{
  "init": "uniform",
  "optimizer": "muon",
  "max_grad_norm": 0.5
}
MLP neurons of a small language model. Each row is named by its layer, matrix (gate and up: input weights) and neuron, and shows model dimensions 0-95. Each number is 500 + 50 x the weight over its row's rms, rounded and kept within 0 to 999. Numbers have three digits each. A neuron's up and down rows have the sign that makes its largest values positive.
Before each neuron's rows, "fires in" lists the words (lower case) most often at its 100 highest values on Wikipedia text that the model never trained on. A number after a token or word is its count.

fires in: "of" 75, "and" 18, "for" 5
L4.gate223:468577519424553471554438453468450462438484467555542485476596544456492488486483495496452633461535501554574555548532573515473485515474479563496504480499589537491447497540463572479509563456473556461401465535465594454525441490514524517576504509513589571479455505542501600424540552514435621520
L4.up223:544499526408403570398442531512552427438469531481549529439575503512434592602469493529469525485535579514445487517457566558465501551444462518562478443480569508490594519474571483549535431537527469465588507450606553536471549392492650437562477578385573451560480617490527541514463437503485505509

fires in: "is" 68, "was" 28
L11.gate428:464543468556541490484512474677505509483544499495414543484508499432538518567427478545443518474463605444499501504474487611522499497480492467511491508456526626479541506514462428586459503517535449444477432460527476447554575426528518540465501534498529541462499486524524455437394445480493574482
L11.up428:422541465530542466511459507445593515567464587577493566563567596496500546500494422490453472503520548551505519612486391406538473565468459470515480549529495618489455502458510500488505568426458487511486511541463537455456547496485566513474540557491489437533473553514556488419542544540502522364

fires in: "is" 23, "0" 22, "most" 7
L12.gate177:546423495452452394407450475553413513445522551487480395502486475463540504605548437503480473561499417452444446501453509444540495502567514447613470476507564464489555564392444486422439495545502488504440464492464575500436469493496488550459535541393497421510486525390462501511456517540543504452
L12.up177:483487565511460487464460502486428546590500586561504450526552544401519610522555421514413469538468523478482606527533531438453486547616511506467544484595516629447431441477397526458491465614551434475502562578491489516443385464470456534392587466479427489554471508526553409391470503492570465468

fires in: "four" 21, "of" 15, "three" 13, "six" 12, "two" 9, "five" 6
L4.gate596:465575443507499566590509501522425468532555599539556491475452581547566447563532494521541488580503366487498539516478505551522462496530549419503514469570554513485488385520585504518578462444437447450589451416411579494450466531571488505447536477539494557399471517493492407499439471440504390462
L4.up596:493553494522482474539507493595462491563472470473520538482522536540515481585447524551531558492573402583455549461443473433436507413525509482489605518537552495544564496487560609505537446517449423499441473550508473467576504548487616547407472511484353498447481423512508453443454530527497470548

fires in: "is" 40, "has" 15, "are" 14, "may" 5, "falls" 4
L3.gate630:592432478544455476551465532509583493444550575538521471549461536492471394552545407456530460591536513530526513505442541492479445471540457413513535571431520530486548455443557455527536448576437428494496563511475561449541491604474433472457566502527601447489500547502515538494461500578604525444
L3.up630:514532435517478387526458578422530467566530573484513454458488560428494485472434478483454460541461508580519500473488501533683449519519526456548527557467458514538598493494471562589485460558469475570483388572431552449490503498479491489463565450485562385476525489440631516433414539592509454495

fires in: "european" 20, "french" 10, "croatian" 8, "russian" 7, "serbian" 7
L2.gate95:456473496515482500476394586522552534527418520479540526496457467489581530481435508533471516493456469471479542522511584498511473496498459401464466513477480473530631489539464594477550525407485621403572501452543618519508514495442573521530388486493464562455478481499509523554447468577472483537
L2.up95:496481527527501412472533490525530596512535401445459436526448461484540506484501462592548377469553428439504445487494432485481489520444508522516538451537515516590581580525480483618507513444540507470497498486491498552424538449477537497518455601521554488531514506447578465490458540431458487528

fires in: "born" 32, "atlas" 8, "formed" 6, "founded" 5, "found" 5, "writer" 4
L6.gate472:589468548511385644517529485418432510593493499543526534466472471596492471508544434492557419526532498460501491496438433569453467475509439480436511304464541459516497544561478502503447518469520422431479451552511571459487430539493459551585535461599620516509507436519478514534466548492496579482
L6.up472:519545562523461492530426507449444521490430514537474517483557476564559548557545543495433502436478437457540517485451430429528539503443495443457428537485575422470518514462465522602463500421497465428574537419497471583481520500529498602556438543466533543496567496560452484525544566449494453571

fires in: "into" 31, "to" 22, "from" 8, "of" 8, "entered" 5, "survived" 4
L3.gate693:469476538535429397499428549526511496477554514513575486543502449553606420557496512576621568529510508515498487517481419501534545491442481478594451558448514454524467561548435532385549414543522515579502564531522543518522415546475597353448472477464527547491402430536500433448573434492468516518
L3.up693:430458497535477393487495556543495528488494569423455539518479433502560417469485568539546510579478509450464448482518446525527514540506490458486478549560543410490498452478455553470407510550470501424531475605504504431508496566424484438531467497437568514502454453435462388547469435528488506524

fires in: "in" 43, "of" 42
L5.gate695:482540463526536528579433507592451431528443489530621529575505510516491424514430449463480480558522512522446414484452584553468560544454519445452504448537537476475480481620548485517549454518544492519492499579526493416515525565501440486531449529461481461443494550431590451521529510469515634472
L5.up695:459476491506604474552499453481457605487453454459575534433425601542539632547489615482604486478532462437526558558427555540468533439545509516521423513425459534465516536543485529511570551517480528434517523550477377409459440467579556524554493387599449359477429510539490506512425465448493507512

fires in: "of" 49, "at" 35, "for" 12
L2.gate107:428513538511559648462445472579441424511574476412484572426528433507437475469429515511532587508477487457527451511444457499550593458523466477453440536471480484386421524507457548480496500566452463467560518527585465446546489561561466358480531533427468462523492587445488550562482478520488465530
L2.up107:582598449540528541456414556520438489511517477510513516509430546453390476594545558559441505469415494481467515488557476466474446438505523463604488502468540458527437480457542375518487513529527516462542504604595511492577424455565523505508488631529443481476521442387533494513566426548470519533

fires in: "university" 26, "family" 16, "society" 8, "company" 5, "and" 5, "eleanor" 4
L4.gate684:491444490507540514493429500381434510504473472469521550541497506405587555463432529425465487434570465438520495582612546505474558542457480501446499495557510560572516483537558527595515505555485527440469543499512557476471536489433515542639471547515532486464464449597462503448468446412553477458
L4.up684:565558476541459442535466440501453502438414510510472513453539326448493449518412501407523520551469514556462496548532534457512534522461498499548434476426490572488489550516585598561517486477527523503491472506514446542511500522439607506475474473497491465446501474506535517561475400551510472566

fires in: "to" 94
L4.gate609:471444381485479521426563452580499442473472408467495572466509532404503542563473510510516515517565622482559562488511468508554429518573449579508481552443479493522448562572461533523514474457463537563577558542469499417513502448400526516468530479538548541543409464435504546492413466500450583579
L4.up609:485524523479504552490528423476543565507535492491559604506388515481574518455475504550458506515521452518567523442468476552497539478517467489466487509456438547428556421612536522480466494561510454511465568569474510442425468431503515567396507491392460538475539581528485469534465467601505468472

fires in: "would" 45, "to" 39, "will" 10, "should" 5
L4.gate495:523478396449550467365493487528457441511586461418502556547555482505428502511443428461523469531427511532497584418531611592507477482537504404556548505486525494475398520558444578545560548484401498530388481518486491543526505455465472515415505441478493505466485537446469548514439495551550488479
L4.up495:500446501559552585496530488495511544491559475571499538542527558524524592539485504545545563568487451501565492440487457536513481481477499492399543503498596497556506546469427575480533483493600465496458544453449463426502538478494608613466455523413444434500551484616543490560426582591506479531

fires in: "to" 59, "can" 29
L2.gate659:504466517522571529524443521584499472496476475492518552511590522525559587525460389494502506524501545453568497470529481447426511443508438489496519510487512495543456524440480516439535537482512478464536542530455548471548487482513557499385485384508441519483413474636483512437532413468454435523
L2.up659:483530489384434574542527468566499503437522442441565512561482474470491415533525488513507501497504511443563472503476392511518561575502524602493519505529485559515465516490575552503486554477494464579502536572535565456504493526504519559478396464569564556372481580521539436514459523581407453452

fires in: "in" 66, "on" 19, "from" 6, "of" 6
L3.gate328:551596507519497518440461453480438505510575506464552562586409530574451476518514495597600459500524457508561556542397503521482500470475528439401419495478488466475431560516515610421482520434492540572548496494498434455401487598562513441529621413436562505537424601542422454523538463513442453532
L3.up328:485537506464475509567580535523551528396455521467527542432529490520429403602612481541574448538474537396434453480388507499571526524512568471554548503460430475450540474535492424535555470520487422481443439466488486444423457412444417512514525496523443490522429435554503438536525488493507511599

fires in: "at" 61, "0" 29
L2.gate391:562520547483509536543427564579462491542499440579569477501494435452432426549541469513551453568535491538447665558502473466495564486513520532527476530502527516449398529593484516593491548480446529447449539525590521471477506462534567505485578582486549511482499622415417536585620524477542517500
L2.up391:548449590534463525589456535497555439522506581461478453561448502498518501494582466423528491472525512426499491494506521493434528501513488472425427567549476534567552524469517434503479469449503480409564429409454497528450521465445515453443519508457418457560473557513498517541562542451489477493

fires in: "that" 47, "said" 8, "argues" 6, "suggests" 4
L12.gate306:478536507498396517452448512478533437510453470484476507424523562549435561522454422517470538519481487539456452447520387555473464519520527433478494463409542603443510484524531489435508518452485443502417506474470437563558476507469515580435411460544479358452616519487565576456568482447555483456
L12.up306:440500440496502544526466486486580524546549531607474495549465531587537450515474468497485509455472501558475595502547503509514531449557466512494457528404540464452586564514517451471521556496477449552572433399455556508454557453528594521503530520490490417529627443485415527531522481586505470470

fires in: "at" 45, "atlas" 5
L11.gate285:527506465379403499530507457539496542523512501622540565439496464489522511536508436410549470504483487467483548603454477470440549467559470491470406491460506481491470448476515503389495452492538400384453454504552472501428454576513455532481531481530508500485537501471491434482515513456540582525
L11.up285:387475497443528514428522523509536480503525516507560514565550429515513554459483476479418490449598552461430555441435496533483456498500408434589527586540564542492527507429483610499454574559389496462584568435463547490531437528481494502530430486537463521426558571491467531488594536456454514621

fires in: "a" 80, "in" 8
L2.gate226:469456494458619509421511480519528585489464537558454609376527491506548454501500556469442610536437512414508555558485473532446510580628559473534400465459482537448483509474464479342559487555508504468544503470474455456539509544477503475581480467449518533572486484414579537564463457475461462534
L2.up226:513467471591457513541451504489522500567498497542500528483499592528483403468545488509497529545574560489498482552496479475484526502529474418545453531445508532361455487477576418549491406507558495551615539587584538506589546534489502453475436484557510477493516441474559539581438475458565513523

fires in: "for" 26, "at" 19, "during" 9, "regain" 4
L5.gate413:333557461456449495485443394501559508514557458473549496484542569443542446520525487467554565367542484561459506433426580452550544553513422447523512586499491452492493519539413471481614452521477495421458531502525508455554496461544387480496529518593579540483520518488498453560472452403537535544
L5.up413:548526520475399465499494519469547480497483487488534599488487501406472484550495475471523434441552429456453536410439529549600538517419462415560547406504517521521539523506399576578518488467435521485466564529565523487428489490504491526473566530510500511516473532533497487562460537427450609446

fires in: "german" 16, "french" 10, "british" 9, "soviet" 8, "serbian" 5, "hungarian" 4
L3.gate546:561471520589545440471435497536528499498466505579495490488464443506499491532431538541434471494454602494494479476510527523438488581456517496562502521533474538443531513555525543522529575492584592546541451449571513523468523504487555522528466515491574586570566488405493488447487565467436470542
L3.up546:495484573529547496447485553590503532625489433536495515460526547531520536592405585561477415382566512538482482459465511597445382596470410511535500422489440535498567557474486510538475530439411596457510505515549578525512548553510573502442432563526575524481493546475454465551538498526546518494

fires in: "these" 23, "first" 21, "all" 6, "most" 6, "other" 5, "those" 5
L10.gate314:577563472480440439439407502541532546481440584502571509516539462509507425497522505625544492521515420510525616530495423548428550497491454558482505499526495380488539550480530455513445445478431375620546424526429536435419472462569480460456527481478533526539526555518518513555434516474557609610
L10.up314:532475477481544448514510515483450471509348620570543466454498413426544482457454453558484512521422520610393538426475427439494510529488498475449555385544465474544518530448573525513478499535481537439509442519522572537503420497495437477468485521502499455505447526492474358488460472471556539555

fires in: "against" 18, "from" 18, "with" 15, "of" 9, "towards" 7, "to" 5
L3.gate394:543517499620521484494461561528466507480535443500519511517463515499622503468528391568502486434577461479486443529517493576423483611442514530392453488500477521545503594564471430479512501507446564525407489513521528432500498528474553517516476456440463628448467473527633445516550572462444504486
L3.up394:550556593509528418548464514491489470391494399601575490492600462469605544558571541437466523644495530463487463586443525502552469486507500495451474461509540498483492512489435551519658569438623416461511490448543373468540511501504538401549543389497509479518474579567553553476503537482502514482

fires in: "an" 57, "commitment" 4, "sicoma" 4
L3.gate697:560552439563510430422413457547479479484494534429534536565455472512467510519431453397570475554504535527380516557528573587541457480477498486463562453422461481559561443465423450501388477366448421450556507493483463457567547545643483515453453578491529540538489441354568477535594494476553572445
L3.up697:495516474495499423512494532535483585469510598456546571467573468567563590585390438506509563488501635471445492522444464531416521464555530473384535500445533507425501503421429452483508518451503546496539501471476390530601524552454448571536536510536523462555464582411504559510523527596496483519

fires in: "of" 14, "that" 14, "who" 13, "for" 7, "to" 6
L5.gate203:404505475446483535470448470581481470476501428520481504466509397557500472564324570544514552508520546482496436546481449534474461487512499511507561483557597520470431463553408521479479449512507449496570490481591521514514479464590591476468445540525453432506458489502517486531484440539467534508
L5.up203:395530503520521534536503460616522384484540475550480575472531462427530587621399494517471566504482575512494543542445580516513455433461525478537475471443583479557550474504448467477490430550629487489550514484444515464562501491565499489493505429532440473574437491419551530469511534509405560463

fires in: "to" 32, "would" 31, "will" 13, "also" 5
L10.gate15:463389521504542500517531372508531391511490445460482536595435476511433617571408387423523434505501556516494547458449539590505468520455442489460483473610524498512390430371528550524530509477520455447481492483546485420512519559468534648511504522371593590568515496537465543522514431480542541586
L10.up15:459541533579549395474533504545527492494469478456460616560491500524463408545467469473463476471451462586581494485536486510574580526461558459396534558562456458520460409488475616466485524511497447521476522560466537501575530487421404592393387455500520490444415480578555484536511494428472549501

fires in: "at" 56, "in" 19, "near" 5
L2.gate91:542533448531458548402518604547503594440441559547542602516552423491352538438496544596464536509473445456556504514458575460527469530521521482472528510579530554463426563503448548404422545577613481523496504531469489572408531480509491442510444508543516442518437516506552430536557457483471588495
L2.up91:464477453415533556441505539498459571537504493534476501535472456634462418531516464412460455534519499410464499444521463587508545452457437410475479575458457436472536457532510525550525436565488422500564556523548488462540521413478551561529517469503437546381457440365456553433534575434459595498

fires in: "to" 37, "of" 11, "into" 9, "towards" 8, "from" 5
L2.gate27:443457457491462480531445532470449514475552506445608488477434497550502477488526485521433445373518479587511488551544589574468508550451561429455462507493577485518526487575442405556535496514489478616469499485655470480521534482471535410645498491455447491438441424545551497510430448465457592535
L2.up27:568602530409495461584435464466488523474443541499574459487507493482575526476553442544565453487489527480450488534487554531475459365559520472493494525475602493521495485497545530534541476518558415494448486448597559404419542567444598486486506481576455477536503573484499450567474437582554454438

fires in: "to" 29, "in" 17, "by" 16, "sources" 5
L6.gate194:579462433510484552475526424568500508469442578439489551509491471471468457632456433514396487529486532465502519555446399466503520465432549505554465505500513436401504506497508453469545490495496566519546500472429506559464539479536475494492396469495546450425636358534458526457434465463534521484
L6.up194:467538521498489521459455515489459532567512485579466486483566487554504461557448425582457498486502572455536565484397512555433509388531559581556591444411432413512557503471497493468518518410556440466570475472448411399543529505578583555444464566469463479507531545368522547352507444517552459490

fires in: "also" 24, "not" 19, "is" 12, "still" 8, "was" 8, "remained" 7
L5.gate163:440452441519602460459521425445488548473480580482492455519505466433533537475574415558486411534619548500507510479515494475496505531461495551494587515478461465428498418346437584554446478528477441554460465512450511479528519511464560545520535502461521541402454471533560419501497526409577431560
L5.up163:536508533509531439504481501413564573576438562507452495480508486456442558412568513494599455554496504500545546504527493492414534472542458469344569538599504471563462530511420445587567505419432487482492489497479479556455513508530491513527494525501433490589439544476544469499605407489500474452

fires in: "a" 92
L2.gate293:504479481446526569530538399465603537420486472541529497465384527562567492541466483479502559569523496488563513487477406455457454412461455429531497569456535477458523451438459462509445459474455502469522503502572467476561576502576536479494478485378421498517447523517537596527491442491392494563
L2.up293:492422479400441475540488559538442443529433523589567600558469494516508468453511572457550486496566529438645603575563474482518473541545492546537460569442472596354528540494508517418474445444482433495506521542401443471529402555562518531480445402412477554461478500491437526460501478516467478511

fires in: "can" 27, "may" 15, "that" 8
L5.gate175:532474434525492546431432573473528518526431507510552517569500457402496506585436559503561503551479476462444482496501507474548531500589468600533573409513479465483483539440478499411512576494461515483520516530567518462481542484495547560526456539592566460530421554453485542478516358555497532547
L5.up175:437542572481471545403584451448505507460523493470488467531532409489407464557429509544431510579521504415479458503510355544582518489507545592447454520586455469462523487411435458476482666550502602495536543514503569551491460483502491519382481597484540535483580500629478529510558450543501470485

fires in: "to" 37, "at" 26, "of" 4
L12.gate52:582522541432397529504416525426467544427569410517521514500445478517514464606546576441539498474494534527473536519395461558597534543500483490418439462532446480537471504559481502421453450495567532541499532532504483551545427443556535455460501423487565483542478587472403592494524504615538604531
L12.up52:438457501433504373463465599559461432463513471527498482544460438461543444508532468499562543439382527477519573473520617478461461492461433409500487471504524506559537385525509488584566458451465545467568559511511466500619456436488450571465441536522487468504505462447540488417445483512507480554

fires in: "under" 29, "at" 12, "near" 8, "to" 6
L2.gate322:551447523423451501523566537451424513489502621468507539466515399552515514445484524488510470491464537494546581491556492394574535482518406376440453505530528564479412487462524530484435505482482432526510515518472553518458434497517522469402502399426505532556536512538563513537468479546534565552
L2.up322:509447482513505548487511599536472562504537465519419456504510565428508536473523503542524420446462525424430527481496567432529500623471360480509477570485498495555480463433587492536499528474483477544506538490508515501567528456521450523620522491517505473455484525556540519421507405490537560476

fires in: "at" 44, "atlas" 7
L11.gate640:589507522421461524453542485540505551538529543579617550489453491469560423536480451516522515523574481515497485474536589484458458526443449441509455515412466539483370528457555662572411586474572456568495540488484505368526481490519429469572530514508529520489488525518477589546467432529504483472
L11.up640:534520508578398566480512530569513517565459537500430579528389473472506538490510447444575475473500530420463543619519552438434490476568501499625386517521544560480534455515517507401472473527481406441496604472487504524421505488500534549465411519533426456437449482556516423505491451433589597478

fires in: "in" 51, "of" 17, "for" 10, "into" 4, "on" 4, "to" 4
L3.gate115:476510582552506574457472519486503531522484442513585565472513447485569538572555642515467486468440534498536504458480574571493554509497548579482491524561510412512494501508433454410531492498496379433459547547587504456469388529529549419439416533532507511415434497491445540500425581558568497451
L3.up115:533607453527429538485540560562517560508407531545510426431473487438438534535503525583544595455524429453506542505372495504455553468463517514481480498483515388533440469455417497429477464524523530484548431519507502509462428440528493525504489455487495568502521497433392523483432486558399460537

fires in: "of" 54, "such" 37
L4.gate303:478531435469518460482463522541516482507466513485522536486452448527505512500412405446553540471539499501456546391439578485502502455479497420517517539567572515562478477569479487439475501502582409547585511542491439476453458551508469499387440455483478476547494605505566502521429568509476455467
L4.up303:596587509613552534480522587475362397515486479537610521476505520486517477580431540546577536528441478481515550454517424454518512455502531487474527459457445416514497600520527515500531493503588505453472538537489480455569408454431516570569383499512444548453469495555507532471490504505469491485

fires in: "as" 27, "was" 11, "part" 7, "became" 5
L11.gate496:510489500526518365536507483514482587500533454511568476493433533489567516487385464516487460424514540504567594618529569520525545530514415538543523471474419398471438495544430518466505557387521482455498497541549425556504471532534473518469481472480488482522548523448511553483441537481369464576
L11.up496:433578493496494486623498441473530516491459487557455508503475497570437460480504552505450404492528492456527543541466553535511440432455489554479388509491413471434538502601529578526468525493569484527490506443562440557540457507480566478498533491444559418518503612445526511527445541450525350468

fires in: "2021" 14, "2020" 13, "2023" 13, "2025" 10, "2022" 8, "2026" 6
L2.gate251:539500509513488450484448477453488438571475484519533467457531454467628487600475453482574461645517470465477562579498462519512437501466465501415463541550546564480561402521442501569562523532474479508490467469531498400541546491493519525486479547436504542489476555553509497579521481455421598513
L2.up251:474489440520477531547544522541528562448584380520468480458551513555515601469539383521466485506524479466528594548423598514441523551443462502481528437451458525561359619446503527466526525446467438573542412559461427476465514512414544529599422450553385490574553461482579536532498418481506539495

fires in: "to" 20, "of" 20, "be" 8, "in" 7, "shortly" 6
L5.gate311:484487533482525590537537517524500443524451492501577433464464458450512513592460483532448526462454530521470491546492473450427497471521575504472434472470449559458428546484506507557482510496411468510485495471565519514454492516554521541609459568564513595502531494610521423485421514530531513466
L5.up311:512640359545455495481572505514481531590455431443521481472505582522547447479600438546450628515509448501512445545500495490504583418552509506510521531470496400467450429414441516448486455540466435583465546587544445395595482426514505469424461528446590535505415544517491554498493501446589499544

fires in: "up" 27, "off" 13, "down" 8, "kingdom" 7
L5.gate343:479567519508532553440439483491521517594400509430451432420421527511481398384439482546538550420520537477463560544467479436551595503477516445461492553523482499505529610458491439489504545530515451429567568523522447487454490564449456535496533521542444493568459539549528478495495469506543431407
L5.up343:523617538514462506521475541497567513482431488599381448457367461523566434533492535508507547488557483539542511591394518502648506467535469467499588586485551550549587572461505530521539527545519503572479504451535517526557597487548489525461525566501509453500465498500427512491535567519421485522

fires in: "2020" 16, "2022" 14, "2021" 13, "2025" 11, "2023" 8, "2010" 5
L12.gate285:522534435422513498537505525507438515533592449537496522456507562560437492346556391589481537515549475513469487501473518504546441511502463543486522603436477578425449464564507355520426437495419484476541444540541442478436524580476520482481491511439430465402476429517478479466511443493461480469
L12.up285:503502397408445542573530369607519491467569555485496520437587488526509441472419431483516515412505539592431611492431610462496481502491517428454531510451482447414516478492507546524460475551427545572463422486531547525533500538484441516559534477616447409551476465544479565611581561552489471427

fires in: "in" 29, "of" 21, "to" 7, "with" 6, "into" 5, "by" 5
L10.gate1:518484490422434521462501433514529509532515532519478423513561614477466481559474427553459534554473517447509463493456564556519584553454505519522571519480559473601473504565521513464455592580555597481514515452521479492548453535544516448512474497508500473504549464502572464441493420534468524460
L10.up1:414539542463425499431462447512519370498388366474461458597563427545451551626494471549516506459500604473516541466533582494456560545500378563512480516486481494492421516504504523443483431502521529548460527509620480539469528581542542408480448436512496463480513516447465477504485510453469467531

fires in: "short" 28, "shortly" 8, "to" 6, "into" 4, "described" 4
L2.gate650:588539528579548490511489510465388486582566558563574554462495573461459484482515540553537370562452531535506448417542480583475574578509494400487438552470524514425510530439498540480529516430535535544441466487501470506486519515419530516473527521488452520556477628464498481537502529459492584524
L2.up650:571466487465458575495494570404576538572510551446474531532487472506487453416502471478565441468475516555572495500543472460519478423507559567437548518570535503433553395464412522501520538465551560533542607505486548495507601467397550503397380367473523482505544536544348505470491539491464479591

fires in: "is" 25, "as" 20, "was" 13, "and" 10, "a" 5
L12.gate238:412478506511514586504512543584380519540532552480523571442474486443593526454403538549461373467525476445565508572487540470583456525545573552496496568485410475512491491511487578470530477461489370547590614419513540527512521421493536524443482472517461477490468534540535561443404442572509446544
L12.up238:509503499565630457551493438455504582570416600524522449430500509569481543577464594433571479559501490523529548562502473453520499514535550477599505503355455533498516417498540565537464520503457478581451573566402390475531404492493514486499501515532531539577460523496557531525443491510583417626

fires in: "a" 55, "an" 14, "major" 4
L11.gate57:581455473452627481466500498546492546502524531501510547551480579415473493436483476482534610478434530532473497490596542455472458576512531601604489478467487483621460376419437477591550472542425484485356494552562445463475527439550463451551492404495429571591501463340512506515540451468572464556
L11.up57:454496417400411438531522516482473576516481464470547610513632541491468493550434548416463515501554503546496528483459565457548496591598538530483511544488595478453428577491509472445424522442456525407520494496503463489542548436487496536446485410445485547545500483456420490582524518558489527556

fires in: "would" 19, "will" 13, "services" 12, "efforts" 7, "service" 6, "should" 4
L3.gate573:527547538436526531622462435500501447475506533555588468503548484530456454497429417375467500623518574498490540503517498517515630462491427406521452507457557547460484500515442516534466455517514492569438551427494504387598478439504519504439498588477537472572599570503512590569431495599492577558
L3.up573:480466493505490584547568511444503413492573487490494547502462580652563533484556525472415489487526427504530446528445538512485414522549549565438522520562490517520502439582476495479466470497506539440425462506444530517464513482359535493511411535552504505412620492547563483586543502472491490495

fires in: "of" 22, "for" 17, "on" 15, "in" 14, "and" 6
L11.gate477:486477542477532571518492400524455556534418478408494519510617483470480472573453530558509566489488518576421506499505561535576475537533375504496499457438554519552392477527506438540506590473504535552525474455518444482444553476576536383495583399521570565551475544527455610586583561470469498548
L11.up477:524513473525418522537466494438489443516525559522496443490568475571440384542581514481438492486513549558566552471500498525516426550510439564524411482494602523538568564543519494426465508452492470506504550599502433483568478505589561461416419496410466499518429503453546612476503536460379677452

fires in: "be" 22, "as" 20, "team" 9, "was" 4, "men" 4
L3.gate470:568513565473464424470500514436484562488525481474559502535478566484517498425282573605532510502497537525546501441490507514452518516469505509552484660563477596407433502571419540553615534577399555441452518460540567503455422487501475625482536544467512541462375528516495472507508578541448526545
L3.up470:522524451535446448553489481611447541542528536496510577486598509500539600463489536421479561604559503476493574552416478472480384468453507593463471527526506521509497446503513513456471453414623462523508509495517487543457524478458515458559479500485597483546558499464533592580563456506543482520

fires in: "this" 41, "these" 27, "later" 10, "those" 7
L2.gate218:487468528523460458469399496437522612546482581572624534516535474497483467575503525442561577581508448532528602553531449471567471599502497461448473569540565488497521474504478441507573509477472460445401479466505479510572497546497487541522529430465442517587520511517476564433473403491430477511
L2.up218:474511570492430597518584510514531501542447478446439490552445470504504499445409596586544516596470591521421458516503515505514517513601515430529493479426434506504470478482413439597510531478499532491541516610478542488525533486532533446441576501511483564451563520522513473418577604503545553580

fires in: "only" 25, "into" 19, "to" 9, "of" 7, "by" 4
L2.gate499:565498480496582498454456564486429533550476451420466429449428512408556483488520493543570473527509498540422431448571544499431638564588484481497545536488527500506487507447578503564504499465449464440552500508562421443636435483531561514515521504476481432475451563474417500475557484552475484481
L2.up499:529531555541459511442522550477489606514519504411457445441501421533511506489526534526456525451543571488542492540451571453403507555488459568516572512538502502595499434496493513399470550522501498472495489483454583516542507491468465476605442538482496569533452564494491489522478595529441415512

fires in: "to" 52, "may" 16, "could" 11, "not" 5
L4.gate374:411559441529506496541407417501465511487510577499484443517640414479502593594312468504610525507575517481576465453510430478493466602472494556522499413535478505484607518465480536486540519455481478506483507527480566492523517527494554518484513516518500525538470519622445439590497438477468539553
L4.up374:560516468501502479549511463529541461502599529422543590525542438444449444544452488456496464496560545474498493565385538507631466457555527544519505463517525489518501515481437374479537539514526422440378644485474536505472545586554534518512534499447523536532527464564445545555540485564559481415

fires in: "an" 78, "a" 6
L10.gate210:465543365489424504566504479572402428477463523438519618514556513459505482494541529439516551568546540449507525530507528479458471514488552531505540566500496535517533473567475535505507550428523541465462478471542518434572508507565452531521522437486469494559538494499495436451539386531539624495
L10.up210:482449537465485497464489503543587504456592515531384598539545539484568389467510472517499521423359434518525477489552517351551459541579548550539642551361489466437492450503555412523455483573497470482534483509565531509535470469412455519460484437456471451536482469513464432558534519516503565470

fires in: "2020" 13, "2023" 11, "2022" 10, "2021" 9, "2024" 8, "2025" 7
L3.gate631:618481469460574549452434539506477486527618534510501424452543570519494461424394465590479440604493415512562385553535467562473540510512449558480493501449445545475519483411521480594404495533509526551461481406494444489520430492582565503560463479431444442489496468516520499474470475546450572436
L3.up631:540567481423432466463439420485506551419528434571544475490493433591543526554494513477537493577494514507543521541423597491496554615552507527472442407477542463530442468437423448488459512456477517494538554423493496491465423575542407512571544437513456450545489514543458565617509477486461516584

fires in: "to" 30, "from" 22, "of" 20, "using" 15, "into" 5
L3.gate332:465482465475501539431531603590517416442461468518431644477409517556521487581559513475475488441541446473511528548344494530491575511417563447464436490569522571446527519561483553507565433560519509498528501539444461482571526591487451474568476479506492469603448559482570504437451491489454534519
L3.up332:502527529551478580535457528462605490471488514468513497531485539512529480554450530490532446456517506473556476519440482431485478454487505499552520623547440588464480585479539376531529520479492521423468535567537458488567448517495507483577450390539457531522440487574492538467502534497493525454

fires in: "in" 19, "of" 11, "to" 8, "species" 7, "country" 6
L3.gate609:575400518503497604500491433514476569538497472565503508433536453494496454568452593465552487395494556460564496514470490527487474497486462559493520518457465520498529404480576402473446505470528515455415430521398448454484467545545568465633547575451529581538523471521422505391451514545417589582
L3.up609:411445514501531574449483484502442536522515552555498514467463592569374461454508491471411461476478596426493548549453518464504454610495553488518446455461387550494530458520536439486446536554506485471526456397463442448482513480489565478527481525487537544497599547477527591507417542491410569502

fires in: "that" 72, "said" 12, "this" 9
L3.gate459:496407467536447513474452506528498480477386474424476505470487433465467462560438576491458384638470478539466490503497476463468418467588529430512488515460530499458421493533525465451441453408515426478538527504521466542481458521530593488452524462500376556458522514456519643510540412545504559542
L3.up459:507527464459440419504443450419562452515455558535526546517481477507456484501504518508517486403369543643465573449517483493545516480520566435443450509443464503433549542552510487493587461485527444492416357476428524514468478563449532514443507510544473513559434516431484593441421523459458462437